config.yaml
hidden_size: 512
head_dim: 64
positions: "rope"
rope_fraction: 1.0
init_std_qkv: 0.0215
init_std_down: 0.0308
batch_tokens: 131072
train_tokens: 1290000000
MLP neurons of a small language model. Each row is named by its layer, matrix (gate and up: input weights; down: output weights) and neuron, and shows model dimensions 32-159. Each number is 128 + 32 x the weight over its row's rms, rounded and kept within 0 to 255. Numbers have three digits each. A neuron's up and down rows have the sign that makes its largest values positive.
Before each neuron's rows, "fires in" lists the words (lower case) most often at its 100 highest values on Wikipedia text that the model never trained on.

fires in: "by", "of", "the", "a", "which"
L4.gate566:132120137142084133101101158110151098128073142152130160145170168137133114102117095120164166102127163117113139167154152142135127207132065107115162149145095141137179124128123202111066131100138125144085169185165084179081164164143125148128131178126166072125124124073098122158118102166190156125131052117151182088115101163122106167140146167122133116182161104174144127116134072105104123125091
L4.up566:109115104082107145112120125131087163186083087146116095104124165130154093120117114109131140140145176109124144114124130140146145151064110104085125123181131143153110157135137160105134135104147127169194107141135067110053084096146108094162112166114109122166120136097162109142063174104154074168136124147069101128117166131093148170133128177106164115109176140134097176113070139112147119085088
L4.down566:116133135122142133184102146126144139124082098103120128128038135077135132110191166169114138163148107153060160145115058177106166165092090107105076161166085151157084131087152119115117133146119112208160110111118163165060087150104126104138126098115114131174142163168114090129106109129152095069157122124134088120093119107089159178142046110086119136166132137075134139131080113109126080119186

fires in: "like", "than", "to", "as", "the", "from"
L9.gate968:110080103122029158115131128164162115108098120192135112133147120183118132091139079151143127107098136147130117118126135143123132112118108080092119160081131113128120111085159125185101110206147152137138183099123134074232117148202160155158131122159144167127121076151102161145143103106098133110170054119137102162151126150173071141133145156180142094154159150081167090132096119147132183097107
L9.up968:082153116138072142061152074095066080163097140177059127165200154104167130124151142109160080121125070052083166116120114126199142138086156122204119096127173120088116125119127128155106175170063141054154159161143191115113099149134120065141131163166125124119087093128161163192140108152105157166098140148139093132089057123129120134124070116130137152156124077097141159150037104102138120136157
L9.down968:100152145118108102085172140161093162165119097109133208154126135184114076127128153122105102135130125118170100140170122174151122117108125098124092167121091085135106136103090092132094075226095121156134167128087148148166110114149170134121110163099040124138107176159176154139179126074099118110143148081165084138174156107125115197062080084111156203177146105146121102105112067065151163091148

fires in: "with", "the"
L5.gate952:142154127132132139101122128173147138139114135152133141148049136081139115122195151079142086144062130058170150169103124147120121140123121175137184123143081183142159140141150137114089157096122070168162117112145120177166102155138124135126093181138162123106140127156088081163091144136186104178139054154086124103137181149102162132143123177136126137140162092177111115086120073086182099108098
L5.up952:137098159100129062057082095122154131152113066072109160171128127153057130110102153156164110170160094139072129105084137129100124140161157136099169129086126104125036147159153109113162196177141137158111153172132095069124097131100157111149207111080131123099137150124162142160123174115097094139116111138132123101156163107148090052139109113085099171103150075108133162138126138147157143083141
L5.down952:122126067152084102150085146170129145113138080050119169178093157150111117147128053139190149139139132097119132105121126118068120157115118118146148179119093084115135193171142072107143152132158096142089196102168139074119113137170095179121156115125093192155085142126212122143125178103081085135121163172184120123123068162167145088084051143081079162183140105113102198125085109150069109177154

fires in: "the", "his", "to", "her", "its", "their"
L7.gate349:086164094164122183140156103142108088102125126089131175142135148126109069129119128139124106091130119099076017102081085120090138117192067138177144165128172148147113068141189105083122138088160104079108152154144170133158134127105163139128090165030112148089184126157089131089112181202136180158149122136042173177134111109134077216098141139163161103143170119076111129130098149131171140087156
L7.up349:148145104099140183175086156136181110157142089117137163073072175113165122092125071153098138105137084124106122095125144123139178148109106109135136174075148135211153120138077156118083155173157122199080080106137149090100133154141123051105168166168149126140146128093127131109124138219145153126104191113088142131177098110064118220131168149164153163143120123079124067126065140164135147111120
L7.down349:093139114136149141144137110132085147173102180090160182157115133133088083081125065163127150116166138130117088116136170129116177172132137050151090174051166114178144126148126212128118109199171171158013082180113171113132142101147133168136160086070156178141132118091143125137199111193154150182120165103132143078098052113147146177084114121144112165204139142129118078112127147105116158155109

fires in: "the", "her", "its", "his", "for", "their"
L7.gate187:113122181128100143137085156103136170131205135125142113193117121119157081177136116143120117200082225094120077150133156174131113064136138133109137061139117128170082085145161136143140118201124095073133123115172151149114131153110166131126101102129172179114081160126077154138135134087167086120085155120142131106154145169035129129097144107139138169117137187109157143113068190152126176115169
L7.up187:180168147151162120101105159125156104159151132082135083142136091143133109183136042140117108135121187170183116135136140103202159151132143136136148033182170079119122130137176111147140144168070094099146072111122145081120191164108099120152173133114185157162156143059161173117127111052146097102088141119147083135124182145081087106173097160176197142109142135123152144059111174195144150102125
L7.down187:176122163191115144109133147176156115128157137121085129172117150155113152135092152150128123129070133146109143146141126122185168131128099115091131131128111117139141084135203135126114118127084079138151101132166171146156143155102142110096154153144103172140156120100102146108142115075121107114096122128161151128149196119098087076195076157163128147137188164062142184081127117116079107137135

fires in: "their", "these", "those", "his", "the"
L2.gate17:114157165130131120165115107126116112120144128123131105152156184131118161142128166116155063098183126106102193132147132082140136077155168104132216145139151116127090156111134085160143092171097142121115125104100122104180130226112126131103069122165063142077125098116115133150198123123113099115110181118112129154203081110104065057108080181169093114163090126097148110108145118175113125156120
L2.up17:115127167138123132192100087115126127128120126158119101144138187146099147141139156143173026092169091105102174133145123093154126080169135103122189153162143111132107139090137095148132099158086129113114115086106140096174130235126138111119092113152088146063124080117097140158197098106126131097102187129116112170218086126101081060110090158163092082194093134072160125128155119171126111127142
L2.down17:098126167170110087085087164119124102146135100088114116123160163149081064148091151094087100163103139100160153125163153041136163072100180114187136114182131057136094094218136143140147100154105128137104099156164142168078124116137135121135089155121129093141112131099120133057193064116182125119127098087132115146108129129121114103097126147197118138145176144153182120094183119146072186107085

fires in: "to", "of", "with", "and", "from"
L2.gate77:184144073102140179165066069157197094174145147138099121101108177136139094148154154063159124104138090185055150146105093123169125127147121098098109125141109151092157149169106135124123182102143086098081114168126152147136143130139156143114148163142101113069181148161111147122108177096181118088148112124129136114191124086137088155078147097125089167153111108126108150068137148117182079111105
L2.up77:157145085127124115189119135150156096132167145132083144151146136113105177114143187064161093111069088155077192139098113149162113169143157112146118119126149138071176117150115134143134184123184180171063176184067145077149113177171178132118088168174117164095141172112103140140135130067169138147171105123141077149149123138131149123122169111136126150153125076168103189081152140143132071075140
L2.down77:099193152105092121139132127114061100106105147166121150102159146118125111115078121160094164144149107089165078145124153049159095149147111225137179187151083128118093097111148109151122136141098159164141150088074120143147184134226135110172146138158110143134176137085177145146150162118120133134122122139157111164036095095161149119155039119154142057118156190060157126132108132134080117154107

fires in: "the", "to", "of", "among", "for"
L4.gate496:155148127069116095149138044122188129167114158160172109136144174150113131146124153175060126095105133119099152149174156132105178114127190081109145137164092142119117089096185116113177095172095125138171083116157117063110110156069170092102128106070105092181142145115111149174122087150142121139168113083098137110132112140107157151183098150108109150153131091181096140086096100163136134144147
L4.up496:172163116101105125096114080145124146091125136129120151100171145127080067159128125118193132115179136115187161195100085112148125138139160122093155098142142112064154090141111151173091164153139120106063071113111098136083119133121177093121143143158125162147130111140078152092142119089051183101114084086099123124168107116142179130124119103178125062188133124158132144148138145115119079063115
L4.down496:071146117187063127143144089141122133123154138111140121118131133081057142146137120180123118146142045133161114138122166144092105096189086150127090150130112121104178206148146127159114137169106134121131115113117132080138155074169150149071175160130171160113093098080085145114170121124117151091092095115099081117111175124117182128129136088151112179137115119084165117144159118140153196125106

fires in: "is", "was", "were", "are", "being", "and"
L9.gate79:145122117118100104086081176157100143158099135157108174119122134099110096110163106115180086138157141123153054159160101199081146094109123123142154158106209122083152170103128149134119100123133144200184140098151095136141073096145148099080098198126104109174136110130085139166124050135105128134076119170101160189086117094151145123120132121125106165127126103101125126178147163110164128118153
L9.up79:174097098206120112084068130098126143135124138107126211155098089160143070051068187158084088161108203121116109138100117137181077050112136174136157123085187107048144096090132125171112169118165158135157135145128073112093107173155108181094119157155134104205157119157118143118152114134116090115121142175137097087150119117119125095186101181108152118112131159134131145225134107168170190189143
L9.down79:158175184113093132089084136174100159150084108136148157115089151216097092125127149038104046139139174130104108101125148155140155089108093171127170157127157123098167107146139130111112137137078110047174085165175090129125142123146123147051117094117145135193095157210122122115144103191167142119146078136101141155125177077177158120154088174157112114122088131102107112135104104108034163162127

fires in: "the", "after", "his", "during", "her", "in"
L7.gate754:116112094158126156121122149160125100123164127176102132113102091159152141084131185109118085120084137106111095124112111145140091088171114074160090157090127095151165154050149106111145127110127074152087089105120135094115146099107089078115089171204125102125139147122117145156137088146134132155120181158153099147096138087060095126190088112116115182140160124121148114093116107155166155140142
L7.up754:085108136176106097132160062160135100130132113149109181156130163094165136120118106110118112109100116169097075137126195156159072134162071056127110123093136138171142125048098112168146119168116126104132144097161083101071118118150130097124146114157095111115133141136034123179124111155103105169147129138141078141098193118125142091131148143133079159129174098120168134133080132134095087110098
L7.down754:070165123129100158152166154100141138138111105108133157133102152176148139102124076101187099131098121129099104128139095152106136141109206100125142139122095125105130193157127132094190157125117095100165150149132121101112166106144173137147124173102149181182122140144140113095172157115134144149174170068084097147031147105062099138116062100111133130183156105122157161165125125107105156168115

fires in: "s", "his", "said", "their", "its"
L9.gate26:146122185124141154165127131125101065110103114071044097124100057152189072076141161168074188160084136096091123140136173163122079075158092099101103104130146071156129101127148101168127157149136140107104105084161172134139104141100180168193072101117113100133170103057101187140152162101155167190131106140075127093166152158130104124126105146172093085161140114076073105098095083151108144060136
L9.up26:155166171137124166146138164134182104116112178097125168074109055137102091146161093118081085155110155127144154105160167135049113106087139140085095073140122069118164119138106114185123155097142180157120125092134175087094113069121101097146050174145112141146167135161163114173103162138141121164136096136070107117133096172124123130202106156114133125169102117146164157107096154175136131113143
L9.down26:087098154106191154137125181126137114100123125061108116120158079116141122110133144044101089153153088111123190161174152153071181161112122122134111116177221124205119171077099109148109090093166133147138104115149168140104171188147150094161087106093195142164131145103072160151091161223120118131075128093124130112132105129111126072154157192111102111121136168159163145095130113066072125121104

fires in: "1", "next", "last", "first", "each", "following"
L9.gate917:113095134095124134148140102094115147088068166118092178158094078148141131130140111122051056107102095157193077091112096084105091066075086141088148106132129081110145079086137139094128163163110181174195082093107128124138151151136165109114166156116076104172101106038142168093106165155198117169103102169032093093107178118127162138018125138110145097145129120137132135125098127141109160094173
L9.up917:162156119076147119134163121142154090070077125137162146156111078117083144185103150120083075091058125068158098099098150063127127203115189140181114087150101160149168176107142069158116113120108180180174156128110091137193125161124178159132150125160117133120156181119170138145115139127173106170116091165132138129111185146050149129077091158116159108106137089133148106117084098106122080160121
L9.down917:165104144100124144133095145117104133098099136110150125145102128098154119145121106156105081107090146128155135089101170129126135133116216106110150069153145125122104161103111088142171061100130162199096162151098177125148163134123199124065172123086075204189129156145106167146161137087128076117123085176121074095109159107087142113123127125140153116106128126140109110168114097124186071136078

fires in: "was", "were", "is", "been", "became", "are"
L5.gate691:086105154134137105171124160115072128129137137111173124146124106146092065100137172122092137131127065099122144175152103149132100088070109161094075127171118106148062162176134121154085107101080111079130139164110096110166105128151118126129101097105158134088127135103140064081106095156129098178062078138136080138127132103089145100118090110145179127097194085139174112078100130171093161150128
L5.up691:104094168125138119131064176144136143096126144152128108084068125091114104131130084132127174096161094130133195141140133144191115124101162111169096113132185090096112158139129178197135064135118053123079105148063102093110194173086078179107091159101103185094088124107157104094106183122080085080139102156219127108078131093138110152166142096108147065128108107094104138117150160177101148136127
L5.down691:164133150148122126064161151154197131165138098098135133137166120120073152117167080146150105144141153178158156130142055149095116211156158122144103104108148142148224151107107136082108158133117111166137124179160130151093070177120117208120099130180089105113150089110150180108139162153099150145155188151156190158122122159144129093155162118120103136182047165079066132136110087111105126133126

fires in: "to", "the", "asked", "with", "by"
L7.gate1246:176181149118158130141153086129143108095157095102091134166142132135128167107183171111103154128107134070125151163124137113152096127157094171094121069130077106130171169172079154134133158139103159140137114170101129208156144096160141141213188174094108186086159109077128110066125159161134120114119144127106110138217077122136113165131085152184154098132165077121149141123107113119100091132109
L7.up1246:149178138128114155171143085092150099150121185126133166167090092195178130091116151099130136141094147157217116166158120142130155147113132157159187162162169139110176141144101082138093130109171143118150128054131178122164115103119091162179151107131099212099093203185136097102072134163122108134154116148142093141095123137116078162141084144150126098164097124139122205139148093135127091161155
L7.down1246:123157089195150115150127095099138103083146163050145148154181136170147142159125122116141143131072140099121126108112147113120232129201166130170125162211098117123065165133119102138129138069104125121117151057135114059149111063115110078125085109131147125110088125178169103106092111177136073104133104170186101082134163122151147159070052150145111136160180111076124184140138091121088159154082

fires in: "had", "a", "no", "have", "not", "having"
L5.gate702:128088122057053092133164051078165110152137131123061096107146081141148121160108096141137066129088119149089168150154156172146097122122054125121172177169110130108076112123136136118088073113183137126137143116149216130087144167138087111118110157065173181119116165080139157103115109135078116163176095109070154128148122138132085111144149082133135110125158153104112141098105169107184125134141
L5.up702:149122119148155160089148102083156120167150163118149101131147161150122088123134112099111130130123125170114161166052114167197162107111071189143134202203172116163086156170141129105141152145104137157145129113129177151069123136131127157154103065133200089085156161100182095115114106119140129182103082140072085126085158126115050139082136115133094143088068113089140147112168110103120134163107
L5.down702:127141149118119094117124102126119147121153133139141119114120149113139134086151130128108078129094076133108168078183134151169131148123052113145060118121179078074103131120177137071138092159160119129087142140139178119100112102076187122098130131109179170095100128181139123121083067154079109162158126068145165131097169099092104158109094091150123142141096149048136085150117132132140102133112

fires in: "has", "have", "not", "were", "are", "also"
L7.gate949:146096157196163092112108132146136093158120107114142136178140136146179133134179117163134094141106121118120111157120101168151122153088125175037174110141155091094107189165138156126127111145113136087142064133156162116159095127130168099080118147026138156110133135150152095192112090131161132100189095080168149149074168128142094126142098136150136124107127061132146167131136155180150083153082
L7.up949:122076130166197101094161088142142126164150093164092174143147079173111112152103160117114092143122074105138072178096148068148146091083113144023115154103150059127139156123173114155090131106121200096165072092134177095132139068141146140122159093060127197111077098186135137162111177102157079116120144070099126123078172084151128128140098138173102099087123128121144177155164143139113200188088
L7.down949:126113105196147105103138136168186134161111143112114207134145102179084123155171061125138082078130087161105107192160126172150137125117100117091092140111108152160111151170129133074122102159132135157107108180078125072146092146095126151099111179022115134097100128147064129158121103143127154114159119158174173133109147126139086108131186104169085117138069143083098124086171121126162102232148

fires in: "until", "as", "after", "when", "once"
L7.gate500:104084153086088091114183178193141137160119145177150167101091112099185102111150098137091074117140145137134102171104101121106176083127107168178117165137143161078138146117136143140045154122114145113168139130132108087179118113139138118095107143103128167170112073126116073089082195137126169120119151156138169155045141132131104145144109106154114114162103159170138164129098153162134158113162
L7.up500:118123123167174072140073191119145141143119128149212133201071079141118170171090155041079145191160151123117124047095084166118077106132107120122149153137065072151110106084078110200176181178093166068133108154106112095086115116119168135122074097043127130194132081123146128126098133126191093106105191169107119112113186160129090121156103150128131104191195187077143136193072147128116129129137
L7.down500:132113104084133098162092177082124168134113131153143164173175121084048141136073149140070148113130157137136111137176196101126122120087127105111164152136138147114133155198122199139144111142141091109139114138134111124124165161111094189139111135134201128092102183170159120146158118134137121098093188168107117191104210136147094132120133173168139108103084140140161155184175126160111188115150

fires in: "from", "since", "to", "the"
L9.gate73:084155163146101089155171146118169122167080205107096206087082078129174120221132126087157120140115093162154152190104104159139125116120152069124071150156117067136102081064128101143087136123180137116131160073154142172174117158158105195080112142069193119125093098142097118166145095132135166127089109175119098130053168106123126136176169137139179111094114147144107153201136118096094092095086
L9.up73:117131188172170125142168116066112097218148128137126113136127175158107112122133067083155100113090152110074157134132131108121074122148107161110124196068105095111101115120169140164101135092110159072122168150147149100217112169188105117091108126067115134106099157138061061145108167111149110161128115111114098123129185156156096161138165105138149065075158093123144174136118127053112072099093
L9.down73:150091136158128081162126129065142157172128215134155179107122082079142177176145107133127083092111085137120174155158117139140124071088090161098092178118104098118137047136101154100188152059074153148170187182135172162163149152140164132094089125069150111157148155143137125101104123109230153100150160146109094137118193098140150081097150123104168154086141145147145157155149163026114080125127

fires in: "a", "the", "is", "an", "was", "known"
L5.gate896:134141121172128136161114123098157136090092112136110113136097128151156161099130131168140110140062143098141174119135101126096162128129131152086184111106151166119139137161125169124105181192151177097120093049139118099145117088134191099189154114156101111141076088137088164063136144131124092083135140126124080107099084182118141176115158090101101148155109111140148088129115142148101166143097
L5.up896:164161159178104123131157210155104148118112065143117141087152142141170149157100165112157164135107164113143179102106126166139144116152162139135133067125149120163130116095161097126135231162082120123136148163084143136107114156084165132144136117162094144110109100165106111112073152187108164117120183142040058183166092132187202202104145105133091165143094179102073097091148184113170100132120
L5.down896:221158126137106085139146187121133125134087098156116111144094102102158146119135131107160123176118118087125203186058096147108189094179173085177124138075158127107164126073135101117157232120135125051195157122109109144104114124114099134144099134146108111168129088147044083153135135140131115077077094066151075128140154147111149160117107133160061174149124129188103082174161189149186112117135

fires in: "was", "is", "to"
L2.gate1029:166137119135077118150176133129129116176128057163142205124145161118065125143197099132131086144100117096109136087135141131164168161077153097126187136082141093075098130107142095172098171166094126121158128146151137111110081131110175153156115100126180128123139100112140097119140064140149141105139108169094082120118187125123177139164082161150152147123154157135143121167125091141143125092099
L2.up1029:159154128160111117134153126128125124172139070167156197139150164122096114130172092141120098145100104077105142084146137104160151162072186115125182152083152109079115123096165084180090179182072121137156154138139140087107097127094164131167128102122172120121127085117150084117130075119158152110147129183080067124096191107142155126149085179135152166114170156135127096157140068128118107100097
L2.down1029:154122072125147154074093134139130125107136130127140121131154166137091107196157192143114107102111128154154140186087146110165118106128086070116143084103163025138106131125124176148108151167109108101130105183147105138142106112212135191191072136106103122134141143127073155089135114142135135083153127108131142171073179145123160138111067101152106178111165084165115142172153168077141116117139

fires in: "also", "has", "is", "are", "been", "was"
L5.gate1230:113082057135146119146137081164110140131167091084145121172106132121165132055181117159124161164048173081130091139111161125111136079127210120133158122103184115090116136141120060092116126111113128117130097148086158125140057157094143100091128124117095127136117127155141092177166065109157063124134167080157121140124143127113113153191172182167114131109144124156129101101111078117120081116159
L5.up1230:150116172109150099151102054169146122200125101160172194109146132070118080131151217118122091109141155077113084133137157161140124091146121084131116138083085087170122156069100097089101163134122131094159127178103102132125113121140101215117126123097157177112150114131147104088084133160115102137156163134065161165178074157176135137165114152151093138129167197131074088131113096101042144108148
L5.down1230:192131125143151073182114107104140165137177118139185137103124120105152114079173106172083164113138115134136120122076132152153143115175091104200134141131081120172087219122065138108151176143145140096160111154135050106085105083150124144150134155074104146050118096151121141140099138164126112112159158085169127166152080155164115108173091129123046156123137119140096076119138105085066145131097

fires in: "to", "and", "of", "that"
L2.gate829:178158164130118123125140161114150124101147159109168151119129181130127126139160120030145063178169161152127117100103100068168170092166161144122117118148115082166160087119131127143122142075068140189101150120164174097148151123100169106123114179154175079115159130077096142165117102070119158162111124171198091156123121097163134157109105142119138087115103117113130138099073094109083059157126
L2.up829:184151136101129155125146160115149101134140143105145133143092202157103140120158136088136076148165153137086109121089084068149173123168157121117103126131147093165165093122147069133102140078102164181102121102171189114173157114139185109090167184147156115094147158110108141156115105083097135186123122157160123164107139111150129145098109112114101075136069113117113168127083076085093058176170
L2.down829:186186083181134187159177132155105065081151124124171169129096114171139167104145102140104110154132125064080146127158115103156161147151118103063120039124120137130108126059131153105150178067140137140092145119140105146089118076126165127105148095109147200088165099112160112175188126119060074092126099122094057164102135138144075155091112076125159156131093162135121140141113092155088114135119

fires in: "first", "a"
L2.gate852:116139127083152125070108086113130099102104110157134106103130155094066111140133089124142164123152128146167140166075088177113173193111172146112105162077136130152139135131163084211164219101125157113113156133086116146107171117075141135127118092161123135128125126104097112120114128100132133131079074146144147148144136133117147094207133167190144104136128106082210078169144134108205111154149
L2.up852:117139130084145126068112088111125104108098099155135103101136148090068113132130088120140168127164133151171134169072091174107168200105164146121108165074133123153138132138169089201160228103125154115117156132093106139114168126076134134131115092163123133129126128108103103118101123109138136134085079145137139148148143127119146101204138170186144111139122103072207075171144137107204107147150
L2.down852:122131102159156158038114165110124070086170122136128196078056103117219124138139110163112130100086098109190137136072055075128205158125121145137125142133157101108119114126146112178121135116142156153083163109095159161107164094085139143113123079150135086157147131132095166107115168075079106096117091147168158165119101134140151074127121112184116141104121082154147088186132119050173119161151

fires in: "first", "originally", "initially"
L9.gate121:120117095179108123095121117100155157078080218125113140088157119086126157101155121096133119080151144078151091150129093112080158172114112104065136119091133179131151120108200138150151207038115142170138143125048132123128077086060097118130200112147115115147171135137063128098166138143146192133072060174176145103169174165103158141166128094160154141103174123166168105153149129106089091101137
L9.up121:151161112172157119123098124116158140086114117153130111072124124146146153113145153115140077183137183176141106125056104158136120166079159172120183121084063095143128063171200183141151167073069134171183161131060149104102088191133167118123137201133142130095145055099164156075204146186143142145127067190162150110124157141123136045132121104136114110160162092117127151146136131111152113108144
L9.down121:091083168199097107080084158120137199075101154132118180106164132113170059136119129099112104144072121145175132077114107104183167187107139121139123079131150191130091132162209103117141125075120154106148147117050084096127181163121142125143179087131157137138149118128092144159150166215092164133095140132162138105137131096095125110114184077090164120113129159189122124175111131065129132132102

fires in: "of", "were", "was", "list", "with"
L2.gate389:156166084094161137067173150089134132119079118088158175128151130156112130132161170152191108155201147099127142130119137108135156127111114149111124115118110071118128163154108125114109142112099179100194123096163097080106157147127134136158094145146087130141073078132104168160126088096108100069128127133112043110155154171135145138156063170218120142172110161139155094172129112100123109161127
L2.up389:162168086102172154070168162089147124130075105072161178124161127145148138134163172157192102148203141098129165123117143115124146130111111147103131116151097065113124178115106126120095134104106186103190129082165098074103130163122126144150086159143076130134087080121071156182140089105116124075120116133113044132158148166131136137138077180247120152168114154138143094164115122093116095137139
L2.down389:150154101065168110105118134120142135097062065138119116118179190123030124148093131109186128134189076119136148147114127070175130127112075112143107099135175082122103100126149098137070163153142136162183098136163103104104109087122169128139173153172095120148047056140159169102128061091145122115114148168166075121136168152155135134150090130159069154182151126111094070155100092127101128176196

fires in: "the", "after"
L7.gate445:149137127170158140133183084187131126075058194203098115166103177084100106132187110175179141195076148138135107107108148112122113130134133139066120136116111166129125152127105070140113095094156160128094139098161130115152143206111118162185077152152107106076159170155119132156130121097149116123102158129114130170171133144108089158092133070083153104184108118136179129145107116123127150111133
L7.up445:075155146156149102171167066177084148149057165128087133090125208165112085125172144089178132176130133166065132137120171121089107133079124133142099104112150071080117098124104136126112152169084121161134094142128153120152149139136125129140116141154138125107182155127102179117137116120159156099107093156155113159184181184160080182158116092117132130171145116118162180128090147103130105100183
L7.down445:149071132150102114091145120193131147112087078160104119126108122069110125148183134148126128115149072114107191073151111124140061156154083119098142107084153050096057143116119122119122121172115132117128151053140144103144146054145157150170146157157158129086131146141142147115156089109099132162112158145117051142108108052086078131064099103141150134163130143101120157141121140146068109120134

fires in: "the", "a", "their", "her"
L7.gate184:144060125145069064042099161223093153185110161124121143142119086198177178130098153066110147148129116125132130156127142083121075075143212099187117108153143105186087111152190100153122127198104109095087129124115131143144148115110145120141087170152144070114106100103146099122151162104165082074122160106124113133124129123085137127072140142101187125160126108085173092133127133101144138122105
L7.up184:112151157135137141119146134162125108082087183138098099038153104109131170137146083140109112130140186100103150061086146133125122078117144173091096125162116160127129102149181132133148149123140118146150184104139156142160136172144131086138131119160087122032129104158121170138146170149121120131092050143141111124119129193103102141161108094123129133155145129094172168124113101152125113194201
L7.down184:111122181110139140146121103150145160100086091179186162119143104152109171136112157147127139103127090161090082147136097082141215135142122162100109156057116167096146123119187131103091092097122066177097065137126129159156123128034129100114106187080167093148111061078177129143174136138127152089152163114093197096140114091146139125121145152140120113119172142125136164076152159146146224142157

fires in: "second", "first", "seconds", "1st", "third"
L9.gate512:093069141119109063122160067146130136156143155110117148143132105117145104177089128131144143132134134075111171135145095092160123080117146148115124095108156156159146140084134098148164105107140125157131108125120155145169096189073146168110160141162116128164150095137109145204143103124097120099122119102155184156105104092169148122158102144088151103142127100112142071129195138135145111158121
L9.up512:168069103135089136146105150163131149111143130084156115139111120109114183106085113108150095123095167082164216140149113147108125137159144210122075101144115151152154091136141099105130115083137154123172132110110153147119140155141078101142153072145111099121129105164120124119119117135103148115087104121154079187133089093153107117149102110125136136088113147119202120130127141174144153111111
L9.down512:158132144173083137098140191162166104131104170113158126076113131129195076152131099083122072112130107124151173127077107111139134148151150166088098144177104096136126069100177117151144102147146124125052138119127162141127129115154129108132127098106125115157097137184128188133113115142118166074081100106167174151136085144128087065107171153105089105089145138182201114161182145101196167112100

fires in: "her", "she", "he", "his", "they"
L2.gate440:119086162139149171046164119154105125122134149117137142118082143087158130132136132151079130114142148101140118102104174151063142121091133164060168186097151114136158137131173097086088114103088137193143136121121163101082097139079081100146166112082115175109163154074180157092119151170157153160165166111112116119123175148112096146148163120185176085011128143113135155089089153111031104145197
L2.up440:121083168125136175059175118128085125103142148095163106128124145088123175132152134134102125098142171103153082093072115153093154123065121153119158180101130133122161112140184102056087109094087148188095135139125153086063074162082119142142133069132119168089166181058184150125154139165184135162108145085116129097100135129123098145145165098182173122043127114152126135092105183110073141096167
L2.down440:162080203136153147093147124138055142159138117055123117104138158132166136122168152179077122110128149126140070079098149157121159130053086147092099140111107083107186112130184098120127097078137157156074185142136129117114105145124109140120082057125170169141153139110149110128150152119169197187138096085106155113097145136100101174134141118176138138061142100112152130116120131072055120103134

fires in: "the", "on", "to", "in", "at"
L2.gate579:145119108112158106096107158165188176074117093093115125138081114149116140139095092168165081163084080117157091167092155122140128146102096092145097151156070170086173134096199153132213198106088130122141155098153170142112101135117154134105136123147143038165167116080081133178147152221189166134107165131114120180092121131104141125133151141129148121140137153118140155139136087133215104124152
L2.up579:162140120159165103098113166168180131102091127153221157138145124110122149105148153087119141158180051083120128143115162180116057103088127118181202120157091200141113107185190159107154141141155124153097195181174099093119133099129151091105144162143148091100122144093152128131164081192125152064099165146125086112108136068098067081160100166142171114154098148164129156093172077160144113122143
L2.down579:174121094070097131103161065116153112140148133169082109121021139109093139099113073088180080167188146142130109173070180178136135120134111072103110142127094148153139149112074173180108112102158133117131113189105167172153153120089144171061127121143130131112172112055141098091128114162108166069192161067118094124156135160140140139112131162122069186155070100106103096171194128114207138093145

fires in: "when", "where", "how", "as", "if"
L9.gate941:200054127142106085071113148192142132139086147180151135115143138165117133110198158146130158163098136112105101128110158135098114028121140136124130106159160139107181126125134130126113075138138092061196130093182099146095157142126159106135134173140211129176156126122152116151103205157114102132101178093101102113092145098079141151094145146220115095165092165098117124060145147152130119113164
L9.up941:118129141165089092148137083105165149200079106111161147114074209150145151103167125121118135113163162103098082122154124140099094140049116109131154099209170119133145114132148147189156130120067145218111146112148168160107104091100100150095117162112093100144121113159138169129115145191190102171120167060091130111106055118057061115139107149165140130157086129115146176057208105122149092122146
L9.down941:117145179151072138100140062105113193102138169086125112109132186121112091117142159107083137096157105089142109128164157126087142102123120080092172059140172129132082128135159086152126070164172090144097160137163158154075117087110114134062106143128109134124142130148182135133149130116160146091037114080131141192116114166135120151131139195143148117143093187130138182054205125083126144125146

fires in: "the", "for", "that", "to", "in", "of"
L7.gate595:101150132125121113184174133150144181135154133146092113108096120094155127109094093178182091114172116100173122172123122129133115150098146144178090075137107137162061103148185131079115092105167138175156143095156127123127085123113131046053131145135122113105145140129115147154162131193131114188098174149134135115124120138107086153127149167169108173166143168089112132135104152117203102155186
L7.up595:099134119119134141191103122114106122113128183125109093141113143105108065106132094133050069128148120151100113125130131104120167124057115110132140152079098149143137133120157093125138180110105133123145196139139122091131046101109156083086115129069110098093123135128093100163083092159115134189115103136191144128120121098131113137150173164130076151168115140149149071099075151128162127171174
L7.down595:098160026107116147156201091129131154104165091196108142056115092102118102111125158174159122108119145115134145108092137112196115164078142125158124129122140161152140103103125171103129087067157155132129112167177151125102129073166172104126161164073175138168172106060111118115089130180114132178100152143149115162079163171114148157092067166101086178086131075072140065125162158146150150212139